Weights of a small transformer language model: width 384, vocabulary 27280.
MLP neurons of a small language model. Each row is named by its layer, matrix (down: output weights) and neuron, and shows model dimensions 128-255. Each number is 128 + 32 x the weight over its row's rms, rounded and kept within 0 to 255.
A block is one neuron, or neurons of one layer that tend to fire together. After each block is what it responds to, as a language model described it from the Wikipedia text at the highest values.

L8.down109 [ 95 121 173 159 144 167 108 154 136 133 169  89 141 118 116 108 105  55 160 129 103 148  85  92  83 149  62 133 116  76 140 174 125  46 100 127  76 100 136 159 103 123 157 162  99 106 141 116  92  92  84 137  99 142 121 159 193  99 117 118 136 166 143 133  83  90 116 172  91  85 122 185 130 120  96 150 106  47  90 107 102 128 128 103 130 119 154 124 122 107 167  98 131 135 123 185  85 136  97 139 159  79  77 176 172 146 141 133 122 169 160 189 150 102 135  90 202 103  87  16  95 124 149  89 105 115 105 138]
L8.down781 [140 139 174 158 143 129 121 133 145 143 120 130 127  88 100 140 164  91 125 114 102 168 100  41  95 118 133 110 107  69 153 154 143 104 124  69  98 160 123 124  71 117 149 178 116  99  83 127 126  56  70  97  64 129 121 107 189  91  97 138 110 136 141 183 120 164 138 130 100 139 147 173  97 139 141 144 113  92 149  45 113  95 152 154  95  89 144 112 132 135  84  70 134 174 139 107 108  79 124 145 140 102 167 151 207 135  99 148 157 147 101 140 137 130 113  28 133 123 104  11 119 153 146 101 120 110 150 133]
Responds to: Transitive verb heads. Main verbs, or their final word piece, that expect an object, often after to or a subject, as in to kill him, give up, enlist aid.

L8.down194 [192 111 111 170 102 152 108 136  97 140 103 149  85 174 131 155 189 127 128 122 101 125 128 174 188 151 100  93 136 138 160 210 142 131 142  91 149  59 132 130 147 157 161  91  89 130 149 134 125  95 156  78 117 130 153 119 162 161 115 147  93 122 108  98 119 188 113 148 135  95 159 140 113 114 109  75  60 139  96 132 112 102 131 128 117  97 105 124 110  85  75 102 133 123 159  95 105 116 137 102  73 101 125 105  64 197 138 142 149 110  79 178 136 159 124 117 112 125 119 167 119 143 141 138  93 218 162  96]
L8.down1498 [131 162 143 155 134 150 127 118  68 112 136 145  45  87 124  76 146 120  90 124  83 154 134 115  59 150 170  96 114 129 197 146 105 100  99 146 134  88 113  77 129 148 137 153  73 151 151 119  77 121 120 134 112 160 179 121 165 138 129 135 121 118 159 116  83 168 115 145 151 121 126 173  96 192 128  21 184 100 148 118  98 101 161 101 128 126 102 140 208 131 106  83 103 121 155  74 136 154  90 133 107  89 121 160 103 214 143 169 119 146 112 173 131 114 101  95 111 112  96 113 107 150 145 140 149  90 149 150]
Responds to: Clause-continuation punctuation. Commas, colons, dashes and linking words like as or to that end a clause and lead into its continuation, e.g. "for example," or "conversely,".

L12.down390 [102 118 118 162  79 144 118 106 117 155 137  68 135 160 123 124 140  75 151 110 139 153  95 109  90  94 113  92 138  91 154  93 164 140 154 114 170 139 162 152 107 119 143 152 163 175 164 167 141 207 114  74 116  98 191 132 145 190 113 117 140  72 133 105 116 127 102  77 122 163  87 167 116 149  52 148 147 126 142 147 132 117 134 153 147  87 103 156 113 107 115 153 175 151  90 125 153 107 129 151 162  59 113 143 146 145 144 128 114 115 169 130 147 129 128 175  83 113 125  79 138 153 125  98 187 138 119 109]
L12.down449 [141 150 127 152 136 148 109  96 100 135 165 114 114 150 127 101 116 137 174 182 146 171 108 138 158 128 104  98 117 129  95 102 134  85 120  77 140  46 100 131 101  73 144 120 141 154 118 154  78 114 138 102 136 103 138 123 207 152 104 108 103 128 161 152 163 147 159 126 139 178 167 154 110 122 109 103 107 123 127 131 117 120  94 100 139 119  98 123 117 122 174 136 131 139 124 179 129  72  85 102 129  99 172 190 193 162 115 166 106  23  82 174 105 101 111 153 135 145 135 122 154 128 152 112 131  87 131 122]
L12.down467 [193 120 139 174 108 190 115  75 179 172 135 116 168 143 107 126 165 171  89 146 146 135 175 172 150 123  97 169 151 152 144 114 144 180 178 125  98 181  89 102 140  83  99 138 126 137 184 127 203 114 152 112 126 148 128 138  87 121  95 140 184 134 100  89 109 158  93 137 154 147 141  99  85 119 141  81 130 183 165 146 161 141 100 123  85 126 109 103 105 108 181 107 150 122 168 112  65 173 122 118 119 115 116 121 126  93 122 117 128 137 121 171 133 134 165 132 130 154 138  72 193  64 123 125  56 174 117 125]
L12.down936 [110 157 102 139 124 103 132  94  98 107 132 116 123 111 160 107 123 136 125  70 140 110 111  84 109 140 135 148 134 118  84  87  79  86  37 129 165  78 142 152 129 142 163 110 100 134  80 128 120 152  66  63 166 182 165 177  79 134  85 158 185 109 122 118 192 131 122 112 173 128 138  87 162 111 112 132 121 138 119 142 152  95 142 129 143 208 108 143 130 134 115 158 112 153 142  75 122 133 155 133 141 147 212  97 161 160 106 149 114 115 140 132 144 138 118 100 182 135 114 113 153 158 108 149 137  82 154  58]
L12.down1042 [139 121 140 149 165  84 168 156 139 135 159 132 118  86 100  93 150 123 116 188 160 108 112 112  60 158 119 171 119 153 176 104 160 135 113 107  77 105 144 176 103 117 101 144 179  92 106 146 131 133 178 126 139 151 138 108 124  95 120 152 155 130 109  85 151 191 184 138 148 143 138 131 142 147  47  99 135 158 162  78 155 109  74 102 168 117  85 184 102 134 148 153 173  55 107  87 110 173  81 117 147  85 138 150 132 115 146 155 138 112 117 141 109 176 148  94 102 140 100  50 109  87  98 218  63 106 119 142]
L12.down1076 [ 74 110 152  84 129 135 133 132 138 161  94 193  99 107  91 195 160  81 166 156 132 119 115 105 147 158 106 103 103 153  90  91 169 141 140 149  85 109 137  48 174 116 139  78 112  85 140 170 123 161 132  89 110 132 155 122 100 105 123  64 175 111 164 131 115 156 128  86 126 106 119  96  34 154 136 100 148 117 130 217 178 148 139  69 100 157 125 157 102 128 124 140  97  85 192  99 150 167  94 107 199 152 180 143 169 121 142 146  82 151 155 133 112 118  94 135 162 128 181 144 111  86 123 136 106 110 114 111]
L12.down1403 [161 146 104 178 138 115 137 139  74 109 105  77 167 118 139 169 161 159  48  96 122  93 143 150 176  70 108 151 143 127 137  54 120 136 123 114 141  91 104 100  96 124 131 139 113 123 173 119 123 149 108 165 130  55 131 186 151 193 138 132 132 152 153  99 149 103 115 131 108 119 153 167 166  69 128 109 125 132 113  99 131 144 168 156 171 132 150 101 160 120 133 100 120 156 160 124 119 127  86 138 174 107 135 118  81 114 134 120 141 145 168 183 193 121 163  86  95 182 140  24 125 192 103 186  80  79 113 106]
L12.down1505 [105 173  95 119 124  83  98 144 154 155 120 115 108 167  91 104 121 119 135 143 225 105 108  29  70  90 140  73 160 110 157 139  84 107  69 126  69 100 140 139 128  82 108 140 170 168 161 130 175 158 153  49 150 125  96 123 144 115 131 107 115 130 193 132 145 136 131 100 127 161 146 133 133 160 107 116 135  82 157 147 116 135 145  93  89 111 109 150 122 111 138  80 108 216 119  66 111 164  97  90 115 131 189 230 122 152 149 118 136 124  95 166 119  91 171 103 108 106  82  60 121 109 122 103 125 178 140 106]
Responds to: Wikipedia heading closers. Closing == or === marks that end Wikipedia section headings such as History, Early life and Personal life; more weakly, word-piece fragments inside long words (mon, the, on).

L12.down331 [129  93 124  89 134 149  98 156 118 150 124  88 168 196 170 124 169 120 145 156 179 156 137 119 188 173 176 142  99 125 110 136 126  79  92 110 133 148 152 150 129 133 121 126 113 165 155 144 140 112 175  88  91 134 154 143 103 128 142 111 145 103 130 121 152 158 129 127  83 121 116  79 128 125 167 133  75 181 180 130 171  99 124  75  68 125 103 160 121 154 133 101 113  63 183 119 149 133 142  81 130 137 164 117 123 170 139 146 113 161 155 141  96 165 103  77 138  87 120 171 141 145  79  71 100 103 149  68]
L12.down345 [138 134  86 149 151 125 154 169 104  84 136 106 165  96 118 100 137 143 113  98 114 146 109 195 144  97  96 153 159 103 174 106 116 141 130 179 166 157  82 121 133  94 168  81 111 122  76  52 143 159 131 122 142 161  85 163 151 177 110 162  64  97 119 140 127 140  96 145 124 113 100 148 114 126 115 134  71 183 109 121 152 132 169 155 109 171 145 170 169 124 113 116 153 121 152 161 156  57 113 181 153 126 141 194  74 163 135 146 101 151 134  73 133 175  69 190  95  97  88 123 119 141 136 241 117 134 121 163]
L12.down459 [134  78 139  99  98 108 136 120 162  91 141 118 170 128 129 124 190 174 112  87  98 108  95  87 103 112 158 113 149 126 176  93 119 184  85 133  68 139  95 124 116  69 134 109 158  81 129 119 142  90 146 174 155 146 140 102 147 132 170 154 137  96 133 144 141  86 105 181 186 133  94 165 162 138 159 121 102 141 157 128 146 134  90 107  78 149 113 131 127 166 127 198  89  94 143  85  96 192  88  79 152  97  31 124  98 119 159 114  87  68 171 155 138 145  97 118 104  94 128  90 118  93  95 142 149 136 135 122]
L12.down948 [153 120 115 170  98 162 124 127 130 115 111 176 101 121 127 159 188 150  97 170 153 192 166 168 123 192 108 100  46  81 125 118  57 131 103 118 195 109 146 108 109 101 143  76 129 137 108 135  86  89 163 165 121 125 105 153 108  87  81 129 158 145 116 194  90 164 131 124 191 100 201 132  75 128 122 149  62  97 160  94 154 145 110 129 102 148 146 147 144 132 118 111  99  99 145 158 129 118 108 123 141 111 159 167 110 124 170 177 149 159 177 162 118 145 118 130  87 124  94 160  58 137 137  90 171 126 126 108]
L12.down964 [140 103 148 128 121 150 100 105 161 122 181 130 145 107 161 109 104 154 143 192 160 125 128 113 100 217 146 127 119 166 134 101 106 126 106  43 147 138  86 144 106 140  79 169 129 103  85 143 142 121 172 158  96 113 122  81 125  55 113 150  94 168  65 103 138 138 128 102 165  96 101 173 111 130  81 171  84 137 143 189 191  42 155 133 108 152 150 122 142 123 171 118 115  93 143 181 151 140 126 147  76 125 100  80 139 113 171 210 158 178 125 112 148 125 137 192 140 118 137 204 123 111 128 120 110 132 123 129]
L12.down989 [126  94 139 155 177 124 141 143 107  88 146 112 127 106  88 122 110 112 132 125 117  99 139 134 121 153  98 129 150  88 117 132 151 160 135 106 161 133 158  84 135 150 144 119 119 159  42 152 169  79 189 121 144 122 120 114  41 160 173 109 152 116 167 111 139 100 132 134 141 117 123 156 112 111 115 145  76 102 159 108 159 156 169 108 155 192 119 168 104 114 105 160 107 113  81 120 178 147 137  94 114 122 139 127 132 187 111 123 122 146 181 223 170 162 109  90 174  83 101 121 183 136 146  99 165 114 201  62]
L12.down1005 [ 59 152 144 139  87 109 158 138 141 133 127  56 144  82 133 107 138 109 159 147 164 115 197  74 105 106 113 167  94 194 125 185 112 160 148 112  95 143 112  88 179  68  86 124 145 131 163 116 118 102 131 145 121 137 138 139 123 131 170 107 104  75  83 137 119 137 121 205 149 142 100 165 151 114 153  87 144 180 175  72 118 102 123 158 117  97 101 119 105 148  70 120 171 110 155 105 153 137 165 190 122 143 150 139 134 198 115  79 134 133  98 124 103 121 147 105 114 112 123 218 135 134 127 135 152 127 121 148]
L12.down1528 [139 138 154 151 114  92 104 102 143  90 132 128 103 124 130 123 125  74 141 159 115 163 141  69 204 141  78 130 105  95  68 137 106 181 103 118 175 129 148 140 126 100 152 140 128 111 149 180 171 109 115 136 133 135 148 150  97 118 142 112 107 122 107 140 155 145 158 110 128 132 119 162  93 128 153 127  63 177 173  96 124 112 142 123 158 100 156 140 167 152 114 137  90 127 141  88 184 132 157 175 163 120 131 118  67 104 149 135 168  85 159 162 142 143 125 118 127 130 154 160 174  79 101  42 116 116 126 146]
Responds to: Clause-ending commas. Commas, sometimes was or by, right after a long noun phrase or date closes a clause, before and, which or an appositive (e.g. "Tract Society, publishing arm").

L8.down766 [183 102 126 154 146 154 130 147  62 154 123 130 180 130 122 111 138 179  85 133 134 122 185 169 144  76 135 115 128 111 156 121 154  99 172 132 153 161 135  96 141 160 156 127 115 166 136 136 165 112 199  70  92 168 139 113  87 161 127 127 132 180 119 115 147 113 102  94 166 126 107 176 164 162 117 113  97 153  88  93 145 163 133 127 150 165  59 120 133 158 117 163  83 166 166  66 133  85 116  96  97 112 149 110  61 159 171  73 124  27  98  94 126 162 146 133  76 166 107  82 131 132 100 145 124 139 128  48]
L8.down1163 [155 117 169 104  91 148 170  86 152 113 123 122 111 118 123 125 145 173 110  83 124 118 130  89 146 116 161  62 134 107 122 147 207 103 177  81 163 117 124 137 117  74 131 141 115 185 148 196 148 109  91  66 133 131  99 165 118 152 127 142 159 110 168 102 136 133 165 153  95  94 128  82 144 145  82  97 134 174  88 111 143 157 158 124 145 109  88  71 108  89 192 111 129 100 165 157 140 115  72  64 118 106 100  81 176 115 117 146 205  84 130 134 107 107 135 159 145 138 165 162 167 110 145 136  54 152 121  98]
Responds to: Institutional names and heading ends. Mainly the "of" inside official institution names (National Register of, Ministry of, Department of), plus the closing == or === of Wikipedia section headings.

L4.down803 [116 103 132 118  97 150 111 175 143 125 114 116 114 109 114  73 139  91 217 149 167 114 133 141 156 150 134 122  62 122 125 148 106 125 162 138 109 114 148 163  78 149 122  95  84 151 140 193 124 149 152 127  61 126 160 128 129  52 100 105 158 142 116 122  78 101 114 181  90 102 103 127  64 133 133 179 136 156  82 172 161 184 192 149  88  99  88 144 145  78  75 113 140 136 154  99 142 108  77 150 165 175 141 117 126 150 130 149 148 112 120 183  99  86 134 107 173 150 130 114 183 138 116  30 157  73  98 102]
L4.down827 [129 125 176  94 113 133 137 132 169 102 162 140 122 115  52 117 135 183 205  82 121 103 130 102 121  96 133  86 139 124 150 162 101 131 145 124 174 182 130 134 127 135 131 100 127 130 117  84 118 224  88  87 131  92 129 139 136 149 152 137 113 180 140 126 103 162 104 101  80 139 115  85  50 124 144 172 115 121 136 172 120 132 128 137 142 137 142 150 130 106 141  81 157 129 155 130 108 164  93 154 203 154 144 129 144 107 112 143 131 159 134 153  40 119 138 171 156 127 100 123  65  79 113  29 130 144 158 138]
L4.down975 [ 76 123 148 137 125 154 181  91  93 110 119 111 160 119 170  87 109 130 122  71 250 138  97 103 114 145 125  72  86 111 173 106 106 102 168  85 152 140 167 161 128 136 119 141  74  76  74 157 109 163  96 101  83 103 141 103 134 113 154 121  97 163 155  57 114 106 154  75  91 116 116  93 102 173 114 160 132  84 206 127 112 182 137 169 115 190 110 120 148 161 163 126 128 129 127 141 121 153 152 156 118 118 116  64 131  86 144 111 149 124 115 140 120  93 172 122 166 119  80 123 137 168 105 134 158 125 152 130]
L4.down1067 [128 138 160 128 116 140 185  93 120 159 145 117 125 192 121 102 164 157  92 123 135 137  74 161 208 166 143 120 169 140 118 135 129 166 140 113 159 173 125  86 127 151 148 205 153 125 122 129 120 127 147  91 153 133 171 146 130 154 138 168 140  73 125 159 138 138  78 123  96  97 133  46 106  83 173 134 139 145 141 100 130 144  96 114 173 104 222 111 111 135 156 149 123 146 123 115 171 108 134  32 144 170 137 130  49 148 102  80 183 159 111  55  50 173 121 125  79 140 191 127 119  97 127 121 148 100 152 165]
Responds to: Word heading a following phrase. Prepositions, verbs and word-final pieces that open an upcoming noun phrase in narrative prose, as in some of, from the finish, destroying the, arriv-es.

L12.down26 [118  90 145 118 106 151 133 148  97 152 146 120  46 154 128  97 117  93  96 192  88 140  69 112 140 176  81  96  99 108 160 175 121 132  78  93  90 122 152 138 112 136 133 202  86 128 137 165 108 122  67 186  79  87 117  86 159 127 167 122 107 162 142 103 181 134 179 133  82 111 118 144 136 116 129 164  84 139  97 121 149 127 117 121 135 118 113 151 107 124  64 138 122 142 129 153  55 110  92 148 106  60  68 154 184 128 113 134 147 165 136 139 169 162 176 112 149 147  87  25  82  57 167 110 110  99 108  91]
L12.down180 [130  98 141 114 131 124 156  99 125 148 114 130  52 111 118 146  86  80 120 133  90  89 128 132 103 126  59 142 154 101 123 152 148 146 142 159 112 111 162 134 151  59 162 177 144 122  82 162 146 133 109 143 144 117  82 150 146 162 153  75 145 157 140 111 149  94 150 119 138 141  96 143 166 123 114  90 146  95 134 193 129 119 159 153 102 186 142 121 162 146 110 146 106 168 134 154  91 141 165 133 145 100 105 157 179 128 149 102 127 132 143 137 131 162 102  96 188 159 110  66  85 123 182 144 129 121  98 118]
L12.down482 [154 113  60 118 150 157  63 114 107 120 118 206 140 106 157 120 145 102  95 127  97  80  87 210 163 122 173  88 158 168 138 140 121 102 136 158  98 144 111 123 153 113 119 105 164 157 101 110  53  91 148 175 100 142 120  85 174  71 171 145 139 147 112 150 133 134 138 169 159 118 154 119 160 118 141 147 131 157 114 160 112 159  77 130 114 123 156 100  74 154 201 179  88 107 193  97 116 139  76  94 151 120  82 109 161 112 128  87  52  97 173  58  71 164 129 127  82 135 147  43 186 138 154 210 172  98 159 152]
L12.down502 [118  72 176 100 133 162 144  85 102 194 100 120 170 190 100 116  90 124 141 120 106 162  93  86  62 135 106 147  86 101 147 148 130 146 151 127 136 137 165  91 154  93 117 134 122 118 186 142  90  71 118 185 158  77 159 128 198  75 144 117 165 131 143  79  88  88 142 144 107 111 124 146 117 134 129  92 118 114 119 108 138 150  90 130 109 130 196  59 160 130 123 102 158 124 107 113 114 184 146 106  84  90 103 129 127 102 136 152 123 158 162 185 130 114 114 160 146 122 166  92 165  68 163  82 116 126  85 106]
L12.down1026 [189  92 153 138 138  87 132  90 134 144 127 120 101  72 176 150  90 169 192 144 111 112 108 106 138 123  73 171 136  66 140 154 142 100  85 149 104 144 106 159 122 131 208 114  99 134 101 152 144 193  58 170 108 157  53 144  67 113 103  88 119 117 124 123 146 123 125  84 138 138 167 147 158 157 177 151 127 107 140 140 119 152 115  98  97 105 131  98 137 137 128  97 160  66 152 131 159 116  84 127 200 119 136 139 185  99 177 144 142 175 161 136 155 128 142 128 112 114  96 156 146 109 147  90 113 104 119 122]
L12.down1120 [145  82 181 103 191 126 141 137 119 163 111 132 107  65 161 118 136 123  23  84 153 126  72 220 142 105 110 145 153 162 122 132 155  87 142 150 114 139 154 184 153 112 160 154 128  98 115 131  99 109 111 140 127 179  77 161 146 128 122 138 172 145 155 154 197  96 146 162 118  70  75 161 183 143  93 110  70 139 111 119 152 164 107 188 100 133 159 201 140 183 136 118 143  90  79 168 125 135 137 157 112  89 109 117 168 105 160 179  93  92 150 108 133 100 160 149  78 116 143  67 169 139 171 214 131  83 102 148]
L12.down1122 [129 140  93  95 124 185 205 118 148 179 121  94 131 131 126 153 132 136 119 110 124 159 137 179 125  88  88 118 149 165 174 138 153  90 134 127  88 144 135 129 158 128 161  95  94  90 142 163 117 143 132 104  47 139 126 100 138  92 150 170 106 127 144 123 128 139 142 148 126 135 139 121 156  65 112 110  62 127 181 121  96 177 137 132 150 128  99 160  96 112 108 132 126 103 100 148 121  93 147 106 162  86 100 157  91 161 109 110 134 127 108 127  92 160  77 169 187 154 178 134 128  78 168  94 140 122 109  64]
L12.down1342 [ 97 144 157 125 169 158 144  55 196 156 174 136 117 106  85 128 153 107  51 166 152 114  55 149 139  98 118  94 152 140 117 163 156  73 140 159 133  89 177 127 112 178  98 136 127 166 111 141 108 158  88 117 138 107 108 109  93  79 171 121 142 154 142 169 121 120 136 197  91 105  95 142 114 188 129 118 125 170 110 111 140 102 114  71 135 119 142 190 133 142  89 140 158 143 123  32  71 120 163 151 127 124 113 152 104 123 123 114  81 134 140 181 113 132 127 110 115 165  82  43 132  79 135  80  66 137 127  91]
Responds to: Clause main verbs. The main verb right after its subject or after to, which, or would, often the first piece of a split verb, e.g. declar(es), sum(mons), found.

L4.down212 [124  87 164 151 107 115 101  99 112 126 149 197 109 155 128 125 112 133 197 112 146 140 178  89  98 158 144 143 104 151 125 137  90 118 183 135 131 123 115 133 135 115  91 129 155 182 118  60 127 169 167 113 110 118  91 115 150  89 105 106 144 150 173 101 106 158 100 142 144 171 109  60 120 144 146 164  76 112 150 150 129 145  87 156  70 127  76 203 110 141 147 114  97 102 110 135 148  72  91  64 181 160 119 123 112 141 108 143 136  95 105 110 129  76 118 116 147 128 148 168 119  99 142 100 122 133  47 147]
L4.down264 [106 144 116 163  82  96 127 123 184 146 154 115 169 129 145 130 147  66 118 114 122  52 168  59  93 142 162  60 108 186 164 117  98  92 206 190 101 126 118 163 139 139 133 130 143 185 172 113 124 113 133  98 129 116  76 129 120 124 117 130 135 126 165  97 169 140 127 103 168 165 112  79 119 133  94 110 110 127 116 136 118 136 130 172 127 107  83 130 102 125 140 114 113 143 115  93 104  99  52  65 126 110 117 161 105 176 121 101 128  80 153 101 108  72 106 120 117 110  99 145  93  93 158 137  35 168  85 132]
L4.down761 [132 123 130 141 124 140 153 101 134 113 153 102 158 138  93 109  85  98 209  67 157  92 137  77  63 138  99  74 135 152 142 140 104  76 163 128 116 176 145 114 100  89 124 100 106 105 181  99 144  72 150 132 153 126 112 102 136 129 146  53 184 109 116 147 192 168 140 213 120 159 118 155 148 107  84 147  78 156 160 103 167 123 130 151 151 106 161 186 137 134 191 182 125  86 101 151  98 110 135  72 125  74 126 128 123 152 120 114  80 137 102 127 131 107 179 154 121 108 163  66  92 133  95 160  51 127 143 162]
L4.down1188 [139 142 154 126 114 119 132 103 109 143 171 133 189 139  91 114 169  89 136 102 141 102 132  57 102 116 144 149 154 169 113 111  77 156 194 151   9 158 103  86 100 117 155 166 143 156 151  93 153  88 174 113 115 124 119 127 185 106 101 131 142 172 183 116 117 143 119 148 114 113  81  52 139  91 132 124 106 134  98 111 115 157  92 158  90 132 101 120 113 128 139 123 115 163 148  76 174 115  63  62 133 171  93 116 127 166 101 107 111 114 105 144 103  76 146 175 198 123 160 179 120 104 131  72 104 152  62  92]
Responds to: Wiki heading markup. Equals-sign markers (==, ===, ====) opening or closing Wikipedia section headings like "== History ==" or "===Decline===", plus occasional table-row pipes.